Weights of a small transformer language model: learned positions.
MLP neurons of a small language model. Each row is named by its layer, matrix (up: input weights) and neuron, and shows model dimensions 0-255. Each number is 500 + 50 x the weight over its row's rms, rounded and kept within 0 to 999. Numbers have three digits each.
After each neuron's rows, "fires in" lists the words (lower case) most often at its 100 highest values on Wikipedia text that the model never trained on.

L2.up1480:413509485508486551440472464432531428566434549466437431465480465417509516522438527473571440504426497464545467488547528507478522491502533573520456516475458515554521501446514511573455455487462437518460517498433433493567547475449529562519490584503461597471439431494447485483509514530462537509383558540602389521529372534501437412389511501528499551387514557422525449527559434474492503472615417454516552539450528464498578484464504587504469465497522515474548436460480515538467409457553482528469561500505601480534517542477474594612571507479541448484489444517514441437466507551492480548428449557567510505496450549498544498516499525573510440506475552427511523509538640445501535464541608516478489442521540469545547436502544483517509514480490479545525428515533514555467577587532533
fires in: "as", "from", "than", "of"

L2.up72:527583517395500521450491547379487456526508498529439513509550517473442479466461466497572533577537435499474471502459525559491577438485510456506475476545508488478475495498506438517440517476591472515674531516502540474482450524573513535507490447531448494406522454567470505580548524502458438460450560634457517584518424446500499386434460502512556529506492466547496538490396491544493543496485491505474634521501571538508474441586527496466476538462463504492479448520472537537577506516504528529519544542517525501500455551442525540495420438459585380489457524482556416482482457458446565458466494568443523508433494543562527467500432516595561549444483504460538450591490512512499462466503493407523443436518497430552519413425538506428444618562438468500486501525437521557455503509450562
fires in: "of", "in", "within", "animation"

L7.up18:487571472547443574563508591469447596560474506345483456558441536523441485456516447445510478393397504482521435504489508587492584498483506434591471493571533426544498463455576468590539523529569554524495511532547492471498586564539465436434417484491493510537458448537471520534531505438448565573495508495480481496452490480521459484445473507513454483451575469467556568488448541451489481511550507551495445547533559499502528555484460514600550502475549533409489512473532519462518450486494510368502465489422597572496454496514441364429501593527443473388564547427487521536465552511547500570450507489488418506434457412524434530457476416557483510475523466516445490499493447530410527547504492496457529417558518545505518511530480460431444494538472614441505560386455481532506365527515545
fires in: "of", "and"

L7.up392:441466426525468527497481546432544477488408485524424532483592549539473463566630470570587572584474448465513505428529522604472430552476463520519523440435492545500568384561455471548510545424542480477469481527489540460438541544548561464462455459518434521480535416505562501442507467554452500592469531575479483458500536417572525504453480467564529545512494514449594521519570444519479555474507469510565588521395612530511590431473542448425541540544497445624481533558614529511660494428504438506566476464532587439540512460522506445572526571457513515448535536485453510518517515558434585456562509526441565549503484527478503471465483462489553478508551470485468554480495411499509402565410585477527554455511440482449497535500604460555388512483503462472481469476504521479460529556513520
fires in: "in", "by", "of", "as"

L7.up1472:535498460503539476494399380547532569513553523423527514589495426554468495488454486515583495466551473412364438486468598541442492504532592466517525532569563419470517496560590587600569568569528500547458474395466442454557496518479498511528499494562459562473509433516487493511504548473471550493518499420340472549517498598511459473436570439455516496495546507464450519448488567520476544504502505473487503530417495429494518456448566489544390488508492490559438518447539551537493523503518575401508550546511551462529463491500515451516495555566508453510584435497472556506396502494473545494459507594500408543590408520533574490588539504532543624454435419500506436477532465499439531479504527493516524554512505436532463430481502495510516423534491494450513500467325513521554473503502548
fires in: "of", "following", "at", "after", "as", "before"

L2.up996:423554465552517463456548473471469520527436446589519483358526546429505485492570403466450449508519498513485562451447558473501524580599523503516507522550572468513477602557505486528419475598442524409451474480505467557529544447572574568471449529538432576546446456578507554585427549517573531499459487515487522520431490464422448564504416442525457491629489550542434561462471481513484516525466513566493492423482565549567498482420609457474545507530477521429514425444523528446539491514409479583496495523465535507571532519618512566489518413542445478512467489526471494539430425559448569534555492544483571516487470410485500505492505517517426563459527406503498449480522534579447508493451442509519580475505500465543502456512533434520585471426514522475511517419414577452534434514453468
fires in: "with", "he", "had", "after", "having", "who"

L17.up1371:492531488561577521583498430394496542542500486497571384499428454538493579484486419429543466539550471532493564474520423433475551493430461440508426504442491697551619528622526412507439488522402460471497563563509536662532447471461446464448535478535429480511539513555545526499522464359443509477567400559535563552486518488421564587471509544523530519503437518465515563468521663509510517583550448624494537563453537564534548420501505446537566519430503511474520432576569558570506555563453488550504577458517504486470498495472545433477508543436505474563533523519524461547463447470481528552439481408436562510532499501497477512432557444511513493504516578506524517496487523606430398519482554472527573504532408565505557456448550501484521524588552443559448590398511550445464477502506544
fires in: "for", "had", "la", "of", "with", "as"

L17.up1347:539536474425558488475469461526523501484486521507456483518525479520498427493544511493502503502594502515597451499537522480465474586529452630509654544523550580579537527480506485436519455417487508469476427523490551533507495577420559444547455518499510383500519461518400567549545498535527483483436504419469578593521542560543480522466501505519489527575456506465482454457492585445540510584510481500499485514454483532531499453580544479548486584561602521527507397507484474467461493571437453532426544479466474484531552399527495448419502397461534512501451546515552617444462485602418493471486533517498564354573402491506466437499573502536571537454555454564590481457455479462580442575523456567470473592628533502505527547518545504551488533513487499572497436456450432495529446420525517
fires in: "a", "with", "has", "have"

L17.up578:483496463495509431505482460446559483478520528544524569511481511470517467492561482521497446471606378563496581510572490624481490529484562495611527428470518521567523520552396487366506495494476593472592526460522523606497449504518450441591538426512550422512459572528488514562524523494507565404455468538467427366438510490567569412479403413550521492468498540470376624489548484430575452451460525469457460423595524519470501532466484441510573525494428567505503403470604519504430558586506494481532554441457465467456492485470479428482491535515426570508452480439405494463487493502469470540588524548429605474530529549514557548386527420443511427503471484500593547538500550512439517486489578526539513544542425494426484561475365512486444550514501473507488507477509604542467516517499496
fires in: "was", "is", "remained", "being", "became"

L2.up319:439505503514550475564463552491506472491600467504534506496489499452498511476547459537443575460540507436598527465533529481522411490496525558499423518571471623498473597454549533470509511435389526505510462471433477445527464583495496517403520517467524505497528419562424514542444464442461483491484460452461526477661553517464595470592528482549523517598579505439506574465549435403544486460492422449439527529501480484497494486445575487517411508522476484401454573481476495556540550580529563503478497366412573520492634491500510528524496528461521465553491551450500408461470501406439431605545496469410525557487429524454477450492577492561493490474482518468576494666516569521464465530416480474455493424552470494506536486477463459529480559540526434499497450555566477483441512487569656
fires in: "as"

L2.up28:507472546496508539566508578476485554528534409424481532510508469455632442478502459508521433386481439623586478522498571499514491499426558472532456471434518532559450376435506539576462548474547451543424459478487460562479542502592450552494434462593556500482514476449576452502457567593583371495532512476503522510459531452518435513496588396458449544503421461536503551532461462480498526535505537468522559523551472465500519487527471487547551569495558527498494615438512530511436458442456538627542513514454553605476501474444533559519484466458433426528382486480501490510538512519535539420567545388549454464554558507540544471545541560482481431478471545426495423495531536555486501492545467495442407508479523480495533461567446536493438435488494447500504436532522530542458396577549568
fires in: "but", "so", "however", "software", "soon", "believed"

L17.up814:507385506509510504468469537539387367476520470534502468458555530460452507527539499481446575505449479421537487527499492536452482535429437433513407512553508466595476563451431511451578550411572507525449422483440535456496490550468413475515507525472495447513502461556487514587447520506478417596437476608476509466558482579523491469492388450473456523467546373478566455423515498553529485517456515501492451551563478532468434487499499493605454460357466498454513531426464565508491574505546478479553467483483495560431413435473490479524472521483451590522450429539536495511547492464460507547512507609464477538508566535575494464437394562520549399457453534518590454624536458566584531457464522548538441558540542466447437445392474500490492477450486455494456511526578505459532497587613545
fires in: "was", "most", "being", "became"

L2.up508:582497474577491508549436509522516518440477554518504506542541458514475520460500514571483611399513494540587595485581484523498518487470486531462542505576574529470447480519569528538428507501514455549508434496513472485505503451391443526543573405336560440490570375498538506422474419527564547523432566611494441475464424515462570438485610460521507499505503519558456494420503518493548490481492534535550546433462489449615530487407505469464418514496453528463437499522520394561517458526552500523563498461545485477473453400446406552413500501521463528529484426563544431464475400500501601517422512490434565391431517503495539490489424415490467471485550481495510444554416463481534566443484589543569547525457536407554469486555479516639513535518554477448510470583439530526565530452490629
fires in: "video", "following", "seven", "eight", "into", "event"

L2.up1242:475476447482491453450568524474505599519470576502453493479515500619517498571503463503559525443548565507541438524430493579586572545540523521580416514582503437520527506496500528510376547472522574525493447532503546513477502459517553524450524411590542551485519509527406495497541519579519534394425542480525561468400467475469474556489368538480394576491532427514500615465527471517484537459454475488544537518529531461508439467495529497423470452522551512512479478463506477430468436447578482439403454611492515395514513470543469490497520524504474485538497514557427535600554394478526556478500437524513515517524506432587544580506410402503501486499474651468443537542485508509555543405431564517587503307458479507536503465469562468511499450513499471503558482487545486469472560505593513
fires in: "he", "rank", "they"

L2.up430:542469465538376488538570498473559545520517499425526502464497508476499483524442438449537498484443410532507492572459444519573448509458544448624475407417558479512500418416436543513424568473481500585498573530590457462606533538476477432427461408483444479501544582499519475580504505586537476491500480437553595593383511515563498473569500531430552513522525458488515476447445474549489466605383523548546526482582483518691470499517451408468551474473544518547489407458441503447483467482410505491489499505550470522540451486488537539498471596482468526497458430496476495460524393513479551411548560470638495492541499484529538432474532443504546447487472460322475535480481622524485527523566445489494466543456523560441455497531494578468489470583539490501491568587532482451549579536487459
fires in: "but", "however", "though", "thought"

L7.up278:568523479486524529456540481462548470400558534514498456532454523442511575459481440575451514570465485522518557580520508405447559513418412515478553525507508535447554427525569471484447607561537452464546547497568512596502529480488484476561559498470496513521554534447495530526475493485464465423508409489368609527568468391440514449471517484475598530569443450485555500468559508566496608494444469461567546501446529429409517523537504435552574466455508514475461568541407497562468507607461485471509511452468542467514410451457502521479589396397478549486495544481488548511475414524467539543523464473460557555533515504529497461424504499569560405518422512422501501471596469450526471467519431581460471573636488555446529525584549455454550494507454490523488515432594514437530427494589525
fires in: "with"

L2.up1649:472478465595560482564517529512422605427455498516471506505550518562488465499437545428577458500461521468586557595516470507568512461565499434511459542514575500452550533437473514570486469507451538590443516507517538459438493490546473459469470485496530552336423528502480536487465603469507478517541529532407485481482541493535555341516583473535480597585459512467485540484516571470508477372558577513542476467482457569474484553578550479500454477456415541497523510415521421486533615404477447438484489508424558464567515515455558558470372430478531541476475545555508440486492423460531498551596574448536445513415526418570532541489586487537522537530444517497465476469463480418455569473472448461470456546526443403547561473505557553562467499529536555502429434502575486422575500506504576
fires in: "the", "this", "as", "which", "at"

L2.up1593:576514466445520499536532486604540525414546506544472536587480530566465392541536463537468539507522493444521570459556517429491496492505529547485501432476501420476486457450458420514527431521517489462492551558483424376519482439421441434521570595462516532451497516512387441464499439503452530437536499485611574541466455554509499490481471490486435500488513484538484474493516588619487440520411588518558526484530478421543451550489501530486526473615473511581536536541447441460553446500458508546561479503413510497534530441502484502502519502501472475413550558473415459523451479579458496548472394503488521507519457526522495494529506461602402516471515445484447491450604542545521599478439607574457540527564454511450499503592435463459555426415562508480520468517380576479515606506464502
fires in: "first", "most", "three", "two", "all", "seven"

L2.up33:480425562542461537495480490418464574532464484497551591500445547523442471485472452495591492560504564549541592474593448522462494535550482517489507537459481519413553512502491443523473422515493518420493527645478487374503516382550473505411454551502496495496549517536399533442499432547408496551532534531549493536500420504460493487518420461531460569479595407498398420500533524544513525428525436479473476536490535521576563491510430455536461440472557564487493533478481453543465580561489577411480419554455445522561459526437579414551517517458516488465509517510543548522467541479460481405562477461469619539472490443537494585579505445509580518569490468430539571491424579501454423570499418494508532439382549523482501523509500531462469577406476515518563491581483565470458474516580556
fires in: "in", "during", "at", "the", "a"

L2.up118:562541524525511554481478484468509510554403377441582512451501600542512556471414441423619482498497428524636495508440481451518461553516468404546534513542519491500533459451440498429528534550536520473533573673455539495454448460527505411596439401492603546420495486550504510454441552446588473480464556498491481457498410495535431543505495515553626522527552408511490434501497412512470507492423482492524497560561418443475492536541508511508456378444507473486547461513568500510487458587568460548496565469462563509546435446508507410436472499531662545504513440444502449560460531518534522559481505492501520457453493572534468513454467556503463483458463473428454443491529540478608483516507473523472532511490503528503453507525531510452473510514468527562462467445471474433551474536444443
fires in: "no", "religious"

L2.up1745:517550519490594453451486555479560594558496465463483466468562426448521579539519564522604620409489479543405497491571509536566493467450377440507541565494482531540524487599554466577499562510512502513484502489512403562553535517528468521584426464458547423425421475477568460554489412516456458561484513496492476474463429508502547527482489549548568559553448519499573535545525517497513484467539414395459497548429503521487472448547496533537550493546530500515465483493473561467520528537455555510525469475413507488549496485466501579560513440431470402480457497560521489557454525508417487464542524557469426510429495554542552553379453565495514503480431596499504510499531538473573450518481531509464545458463470517493442466494538481496511413427614496544515444488568478501481409459529566
fires in: "after", "of", "following"

L17.up1079:502513490524547484495387566528535526497485427510523404593499550445525455492524583461437519447598525557559464485461425454500529499482497440620558526435489525463533453438520449548505511483469510457526463410504514499524495507582517409515509526499506567592487462437389405502479495566557623492489534550579534500426479537546526496521508455482438494526498459420462426534532472498377516464535543443435506538542430580543591525550484586608508477464453574473493616510486620445539420519457500476464533457522494520471517477547466403614459551559430515582587434493488545410536485526475462462552509432462423500558448461442541512559497459557532578497458499538412460428444478558521502468489545538514518486440442470422509442523481446539514402517567466534497592543470498479471571521427559
fires in: "on", "he", "began", "until"

L2.up656:479531495583453495512534544469508565392502458500442445501552587472498389480441513503501542539532535529510495467423534457543499512577473465444500537521452548431535548510457543549484474407396509445504451469459426476487395543521439550438480444533526582522391545494536558523522393533521541560460581510465499434519484476531492586544502484511478559567500471405514508387465462582514483473554562414432520531504431481427478589496579558589504545541511572464552473475574495525556473462538471505477396495436485482558465537563449530467472565554490535474553504570403454543517486418399409563450482540494439502495556521538507564477567478442455489456486519472563481556476402470541555486456524509533525501556497473500383429531470502452567551639567532544502556549430532506549507525542474
fires in: "as", "title"

L7.up334:462446466487559495487473436488476493521442504519608457485545423556551500435552475556451511499524484479546443476490566569509523448463469501501566457442521548562467543482468545521574473541521471499558507544436489525458583513573587618563546524494560525459431577425402508482463467418565476460587508520441511522469568498462505560477526517468491483467447566468467488441467432546431504628409522529403455515613489475529501514445526498477511551497555596575431492591483417436493483535594473490530495487489511559545468505542534444474524560472538468538537526476512587520556530538487488524519494462403511386503474473468540493439461538483464523533579425510523546439499433510533560498507551469518619460470528484550533386554517528448486464450526450460577511499439539537626566449486484
fires in: "to", "for", "of", "at", "entered"

L7.up590:517435538615522485419474439560530548443434551495473474514468508537594514404452493497445538422462458542505493465472501598483441373443526494515500486489430391529525553427575568543611467566466602563455488506459406460517442429522584540592543530548476520453485492491511512536466499499517443563509526606479538476441407553441606470556534545500512513494589446456474367506579452533612544542576535490546436520543490453603551514483478516467557610594568476527475492468502407583502556449546524481545454511446485480487407440489518544557497448441531487509475524519500487460451463427479482587463524599426417496508508458503547505478463510445487488404521536520418403431452489500500513469531573524516550503527529410537557472454441493496458471539533470550583481505424484478505491493563446
fires in: "of", "a", "to", "in"

L7.up1669:523515491462533457502533554445489584583467455636524471427457453479497476481479503430512413528528474570573477582455494482462446519522470501475518522585512487575527466531616543557379546512451504553545404438410520529506428460459443437578495523548524508485542455453523483473410548515494441454489520424542541521473446697520467531530578490486516531525550473501438485484483517499475578496504429554484590613505480472410591450491491433532427490613453576382521478541547521417531496450427588503503489543401469515521465447439543483501384522505601521496583496435505584547432461574537445555449417489499478464415513476569512610424438513561475431560468508450523487408529512581409503506489476574441572586498518551434538421422522587522487486463545479478501423559414414532555452526471509
fires in: "on", "released", "with", "release"

L2.up1267:557516473531530431503473543498482526428457472505448467485488623488524512543520468473478552624480459409544518504446496551488533472514550429454575532464558466585455499455377465509522520570527466478497496381595479509540505487530446490431514523486403495533414626472439554557526500495483462473598549522610516498582476448575588449532490503537613422505577395408550492470420465436455477561502528610527446539517441490538518471542459563514372512477546519532473540376481494495414513445574615494444565433426547564442502529477505515562536558591544442515554452478550526478556407593418395470467548468503442522470471486388613362513523489593518563422486511417470566493481578466502586471514587455615532453459475515499491537500511518553491417561520425534409526561455643464473453492544451
fires in: "or", "daele", "oral"

L7.up804:488494534476407438464447502480470503463496578489487572435580528458429462516486455574536449468407532442497394547570485580479474503537434460598451504483608433510495625486534571467485433591612471492578530456485462426613429528549487450512532546485555448515415452522520573512402569527492486420529529525566494452463562462550501514498550500464539533467489499518461388486515521513497525525489504620516533469576577528534536543529445520514530452440457494524413479487582491457498513477496466563498464550623458515520531574439535518514502570486475497481564459563525532509568457572476483436471434489522543456476518430394469493431520552536419466507470509426493426329497492528462498471432436506484537487528603444461558534542563458468423508534525495633491552543440519528503448457582409
fires in: "of", "from", "for", "offices", "to"

L2.up1156:457469432458486494494470597476458594438492615499437401401476541446480517490470420493452431461517544489491529526495485450455530529542545482529510560540416456297456485478593486472462548598446534435513539534466463543461408542500484565446530472603567543530489485469500479519533569502533549472503489569417529464401473463474514386486500498572519543506507512436576441440474538510416519488462519550483531501452549436495652510510645502517471530532482547393465449543510480566492525545453472499538492559461584407479396503461485580411505497478451528493509437509486426532464448487524372516588407485478576468520577578549539561519558500516467471412563550473442529475542592456567581516459481610492608525536568451530496423551472510486510490539558429493460532577481526448551409466474582
fires in: "up", "as", "lived", "upon"

L7.up1121:522452438491530461514548464477431523431478601480483500543462488575580534557485456566497452423535533510582503496541468557398566474566530465595445544513470543513545527491539510523505396514584575571501446520544446489545456485521460496528502483464446462476564560531471484658476441442557472454629531580428509464437555463568410466466562487559505415576540474481480481612463567473471489508489564555472553490543408524544489488526524578503523515493459531589447492482389566524434547539557496506485494548546485592480530643527524486478532428460475436597451439470509394601491464482482333650535632485486478499456514447528485488528433604497514488506558506484481521516531497525451420414510553404474536603472603530474489497466535432483459498531559533458431444562460484456520489528428530
fires in: "which", "where", "by", "under", "over", "at"

L2.up1704:503478450482533506446510516625457507530537540518448451486492485490479509530504404529462529507541469487420445482452528428505501409568478522685464505469423491542441432442482526525493564526524505607485526434478426543635507474558538459448505395515474523506531542526515416464587495439438501491494498449558480542447484413581579562472560561454453584574535484511494464473502492552427506440586650498419465509538478395423507462540585521567409456423511483491376568459541517572428492492551483508454489450514470513476500582591517628493522459612478559550477487496513552487504478555625447538546492515548484479555468497515524469554504564456446455503503501402476493470480553528405523497465542502483523500482488533476430429433530499443484470523518396517581467435416509504569510437584494
fires in: "for", "forces", "china", "force"

L7.up1251:419530459544545530480565541479563553521534481482535480467477532598417534513491550414515545507548352468521526500535459422472580507572493526517516552543479546605544473513427531618397482564498509548439439503483476483437463482527485486521515497413454501456581498451468476615501573448487415470507512564513512612480506523515463490366406503494461519573477563517455486557473490530557519520502586510499593537544534583517464528435409457517417529508537535578503417422566478518543546487442528384498506493507453592600568519425488421483510553483540541445468486536458531551491610515473516494477555483598542588472481394505496461488532420527528482518463558476452529560491422513506528459495546572568540595448392482442569550510515490428464589517584573467431469507463492516580404411468519
fires in: "of", "the", "between", "with", "in"

L2.up437:580520532587432458543440399506478568566469446447559407529491465591475543501508461505407534446581586608501487503555463464458469466442507561500476385453486552535424490498481501420550491558495477508488508565482452509475487579526388515424544541455512497560517509381519539537457491534461587496437414458529471531490539328584462547510559538569496367529516447413514529435508490512574521505454436571537417482584566431423459500504440493421547443457454522552562540481540490468495447415415525457615486410516560531496564430437541536547520521474556466565461503468473449484549553566533490549497445483479569494548509443369560525513466447511510506554472481518502397475436531519548456471429619440550461454436464460507410404516509548494505481467416512565454570482596523547497525555467513
fires in: "united", "other", "major"

L7.up1594:502480532531554507609480561520548535540463410457536536459519506536490564599492373577483527507552432479453496535534530439485543537550533536549566550434438527438576460507351511495505546510563400472503528463470519554512538519514479478550462458502557537465484544561500540463469412501464509507450481518388550500498499522563517486506473525449500434474583492510514448534426547442560528606548429418514552393475472445471479416467505530515604464561523523513526467420443544516451468528384479516494514517522474570501492541456577437601495503448452477567519515457484521574516527475495498513508483575498527532502458362557598500462495571550585551446441483487564441491456533556644419456458561370477541476479549458492530446500508356462570443362447488462463473423431541434433579575413427
fires in: "of", "following", "by"

L2.up666:475563466508420478538420512442454491571448417511571523448503423532548506459579521432504516490427525525519480423451563447510516516522511554494482535486550427454490505512544450625495529525521454509525460485513556548449522580480554476491541467518489466492483563479421603450547560475495464449516539538528515401502553593476446476421563429443518515365409480466478526499468463527485527450559445529443472501560438541462358383542542617463552453550498510583372520457468535388462513543469460564540472549587524477540447581561524549494495479523532516559516493491514496403435598476564417435456491513452426454407494542494480529454484607499586472576536454522511526430434515481572379471455448544470555418391549463532469515367456467474505501500540555511544575509439575525465410543487503
fires in: "time", "year", "season", "period", "century", "number"

L7.up1672:402474491503390419447486496521514429446461433448485501529475516556508440593565520438515542500496422549471435529518461467359542534544483544443517534621482477537514442555503436509480458559507511442497545575579494389477532485487500433535543426481432578461486514469473513416535570485504534547421513535509542510560462540419396420541438521471507516532545426491484539440379560487527514445493549530519509464475524495448462601612630557604454508612459514556477508460492564487676598524474510565456537439432550566542449501584498441465472525500572485433628423520553449569558520506468517578470461499468452582491526458557452496547475593603584374539485437489499529514463535542496502535461508501516423436445504531469528537483467465549545484609501551467522558554516495546478455463507452
fires in: "years", "year", "hours", "time", "seasons", "am"

L2.up1303:432462435503510398564526503503505547511577544571539522488426435414570493554612437426495597496430533589526618513514431490503550517594470514461427494533486520497539444544540555495478567545465361520481528423505514591532586462545535553525454492495499450529498566472568562540461533512494513459524491505521389488464543408441468460500559466565483484536478453419436504450473476453404516503485634479480601487476586453420532556450529480404547493505459514433494519359574529455521513502468539571497547541550494514579599464560410542469519494548477495457461510502502523510444468472548461459500502484549542549519496539397484492447550443506463420478449472582480518576534511526550452509438495515452508452579597524491453581435560490570426503417492493457550411507519514483429521560483439
fires in: "had", "households", "fighter", "play", "playing", "house"

L2.up1394:513500497485499443455461506520543528385564551428560499537467418556516380489478551657499496485516435576503422498542531392565501550570446463391538536595497498547432564446472457533537500521496517579537481456459439578558500451408545477431549560406451430517588554478511459424564445546552485432549465513474483505466437556467558508505486486537524454511471537444540510400437561544546497432536444500560483521447477479523544460445402482582486564507445536428582549444499412496561593497470522493565561471496546539486472388463483500420452478577544526440498459517490431524510475541497423611388434509511581467472523439529597487493559487487400581485495509547488523604490470524495461461555466468587559523445433576470471431544490496518466538519513541449507534549493561473502537480530556
fires in: "four", "three", "six", "seven", "eight", "two"

L2.up1061:388474435468463482543616498452466553536489545477518389529500442564550458554464519428561511463482465501517541511563500452444464580471501566481513485564598463583491515504525456518493422575331548469431565520500526480462479443526538541514478454501620524517450504462449527617575607500470430523629609500543446454547430602471554571427481484507520526471385510481498543530545526458511447472512496521536511562408435401521493413493420461514454493507566502435504497473529483523472404562504524430443464579466516486489480557456382494535480439438511467468492585477472427564555507523511574475448512518578447541564489498479418503480407599542485482523575554508419414513417563495426446407535480507559567418519503569481443450477496437542471573421424586540434482440537538606511452449456542
fires in: "and", "they", "but", "have", "what"

L7.up457:495518420454538523546494527513457484488504458551656445429521552466490434520425511503545426478537381529532500484508441514504526497572447541501531541398494647519512489513551518508436509501510440604547496537521523513454537438601388548475507397523475444483479487539536375511428558549478447542499575542577488502428470516408452436541536566609448612563506474558504470458571495484465475515469521585485531560444567498455454420446436456434472443483468513456513479534545549485513515594568483539397543461533485464426513512468500518562519542532538478436489609473548416527497490402492432482535510482576521562471394585381387433496410553488544564536415528435494470462507465472610524474586506465471485501416524570451591576515519432481568492517453513496500584395619513483465472502427531
fires in: "and", "but", "because", "though", "that", "as"

L7.up969:460540502541492477440491576549492526547425622496511499502527501449458484531482449495468442541605487502563470471547509574495475499583534469533451473508537393489514561530409536522527439441649589644505524439454557478473530460424415509444461511496574491500388508487505451492488463536573528476514458532490425573553491539556573465412406492454403441446517495496419491498480529543436531493469534463482538501535532472411517542573488559563437490483567505452515389431512532536450495520492569455446458456454497560460556541442491485501434520560486453494483489552601541482530502362599481474500557442534547436508474553447544589395509512377508504488503484465543494398543416460445502505393490513564468505527384518434503453597533479434488512606567567517552546476536472426433467437465567
fires in: "in", "and", "attended", "from", "runs"

L7.up472:502515389432496455503510374587465538509529564424429492531531423581388506566498490479543445474519490500503452486505554517525481474458434521496652438537500552489467492522534549531487481517513570536512574505507500459514556515471513494485558497507523448521465421389542540539538508518526537509450432523477496565448609497388528484562474496581543446454540521519518536499544504457437558574428428432454473427465536475529468508607548443564564490521485504398460447508511461444500481486497480437564438441548495487358342489480463500519523505464518503543491503519439470527513452504503597391480495607506441504575507507479483464461460497500524507477516436615493418488552502418531510443575487491514503550557489424608567484448496375559430503632475474579590547433504374545433451485493463
fires in: "of", "second", "front", "parts", "other"

L2.up997:502559488606480466417520481412529482498498464496521558512562469505484520489588519469556601500495546554388434580428524462496451505469607459536576492438402475602520429539570494511491461472426463527480454461490480408491492474515514490458494481542494465536380518476493502461455548487466473434413563559479404485507464531429554514486561469510419524484507460413382496492506442470555428562521515487546481513496512547466535511496457429529491573470475594553532436404513488559489496435519566506524548504505485558508574488479436586595513506556457535476547543525526463504510447582451486507454508493520514462526498528475570439530512419483529574437525608518547531533445488396540527585445486566528477535460403599457515496482512421496382474524503438568540524571464537539569660513559463
fires in: "such", "both", "known", "either", "often"

L2.up1775:483495427537539547438499556437488562571544464458461492545522543528426485491519540480422396583532462513508493559531503533545558557514494525614468525401516512417520591508510533499537372375485595448582536441476412557484470467500523490531591501481473516549562488554511496479548505464390565511507441482529462593436503461675488459489563539509522523499508465492553516446473549518464575505506513462528569561465398481550452465498510556470530491496609519579491545547454487466536557556536464499514441515508526444466604506539596533523534448489468486468512466561511441518455495486556453483542548563559544506590405576603621482498549497492503502572522516480507452575493509468504445485341606506435529496518438464486453468495579402414547462559591473547478503550578513435534519531530489
fires in: "party", "country", "office", "year", "house"

L2.up998:549412577499497538504591577477567477516571507539460554579570535436519394435538513512449484545407424424571525528433475535532458543508448488526562494434444489496525505482508490436449399492474613554382388454556453495427556416500557504494455579558507541596529483498515532588561505495418474502390530448443547494543579414531540471488504442557516449525525510549549532473478469502434546509462515520512507491473628374503480592529524447545422572517542569480579476446524515489548501630513434493476432554492577525456603556541496510436490472506492570523625504519440491404465413427464532464529498491462422469493490495475502624519438546476452497460477503426420577514506463497408519506510530488473446385552449424374506538547518457465509561531496474495545517546505469464514570527444595
fires in: "as", "asia"

L2.up355:437509448458395451520508495528494505513504532564525505484449451449505414517504493465573557454512506446515487535595573523552541493524473430521491378529513457418442471388415586575451509552592469517515489570389496594512485554575398532435475472547496424547501480465444491527620498477514445552575524516479584507434600513393520480507361425531433468484543580464453533516517513385527497515428485577490509487538545448490455420455485518558479510532493525470544523504493527484432527579482546566487549508490455489522382498539417472545561541482445491500485512475452562528494460528452544513523571419591551558441494457442515490525503602565454571472414551445489559479504540497583434449548462528488532358327573454487507431476436466531490527487484453548506517617475607457538485439539544
fires in: "such", "local", "however", "it"

L2.up642:518509552541560570521527468395471527505553544503517500461431436553493465460469509565432466399580405514478512490580516497503516502525554553401499406535524504519492570490491445535473514521391488515497447461479571516448523401480588506566587526549488444442464525481529509470576522510496420521557527485526511476499472441473514492403416465448517480592520417570417505414521490545471432560601426463523579511541519455500522501539442427462542557506582501489576569491438466595558448432439513475515531495525463472556471447456528520512440500462452514423498489518465479511535473528472520466444436429445559388525408396508593540506549437508398442477539494459591544543451467519535500539433507497532548626522468523590384598497516445519502501450536506500463552521548634521560556516467461
fires in: "two", "either", "seven", "eight", "both", "into"